Part of a small language model's weights: vocabulary 19812.
MLP neurons of a small language model. Each row is named by its layer, matrix (down: output weights) and neuron, and shows model dimensions 208-271. Each number is 200 + 40 x the weight over its row's rms, rounded and kept within 0 to 999. A neuron's up and down rows have the sign that makes its largest values positive.
After each neuron's rows, "raises" lists the tokens whose logits its output raises most directly, leaving later layers aside.

L5.down47,177,223,224,210,234,252,189,190,182,88,198,269,251,276,210,220,245,177,229,201,166,220,224,158,154,134,210,191,210,141,192,191,193,256,209,191,228,175,177,123,172,212,237,269,163,207,151,221,197,192,164,194,199,184,215,235,255,174,154,152,219,155,245,182
raises: " centuries", " century", " World", " reign", " world"

L5.down467,242,206,269,196,257,184,238,276,170,166,216,258,243,154,199,213,178,238,168,158,136,207,184,148,156,166,159,217,177,160,165,174,212,171,189,192,246,153,139,235,173,217,110,241,197,174,244,256,196,166,254,146,210,292,238,209,295,219,169,168,131,178,220,149
raises: " February", " July", " January", " September", " June"

L5.down254,214,238,163,233,294,275,149,208,155,261,203,228,238,241,228,166,169,263,186,174,144,185,138,275,244,129,159,144,267,200,265,131,178,182,221,179,169,184,216,170,231,162,136,273,184,179,187,243,225,220,162,284,205,233,200,189,161,195,204,136,244,210,282,136
raises: " the", " its", " his", " their", " a"

L5.down542,233,150,176,248,208,200,198,254,250,153,213,270,219,190,204,255,160,229,224,184,271,214,175,248,194,127,226,247,213,170,221,191,169,121,160,192,254,199,170,198,126,202,205,195,156,216,123,115,188,160,203,240,235,183,228,260,213,215,195,173,153,135,268,160
raises: " year", " years", " time", " months", " month"

L5.down172,194,141,49,215,174,197,220,270,248,237,144,219,231,173,252,198,140,271,176,218,166,230,181,215,174,263,201,250,200,237,188,280,204,193,154,166,218,114,206,177,210,213,148,253,222,186,198,200,199,178,166,134,247,185,271,227,138,147,212,193,190,197,179,239
raises: ".", ".\"", ".”", "\".", "}."

L5.down99,195,244,159,263,222,174,131,229,149,134,251,259,336,261,168,216,230,166,196,204,228,235,151,159,233,194,257,234,225,213,237,154,190,220,194,178,175,238,209,192,219,184,214,165,210,210,185,224,171,255,188,180,155,229,202,229,234,200,156,144,212,171,211,96
raises: " November", " September", " October", " December", " February"

L5.down153,185,209,276,254,258,259,175,172,206,248,186,223,134,228,230,224,186,191,204,190,161,183,152,328,219,208,145,211,189,183,238,134,152,200,254,177,189,116,206,211,194,249,280,208,212,195,154,150,106,185,242,142,223,147,163,169,187,183,207,130,292,181,185,196
raises: " its", " the", " him", " his", " them"

L5.down440,169,175,185,164,255,187,177,163,212,206,162,276,214,229,197,212,150,160,260,172,101,292,206,204,247,261,142,227,165,122,234,174,165,189,206,185,216,171,199,209,215,197,77,249,223,187,205,177,180,181,184,178,198,245,139,164,177,172,221,233,226,157,172,139
raises: " him", " them", " it", " another", " others"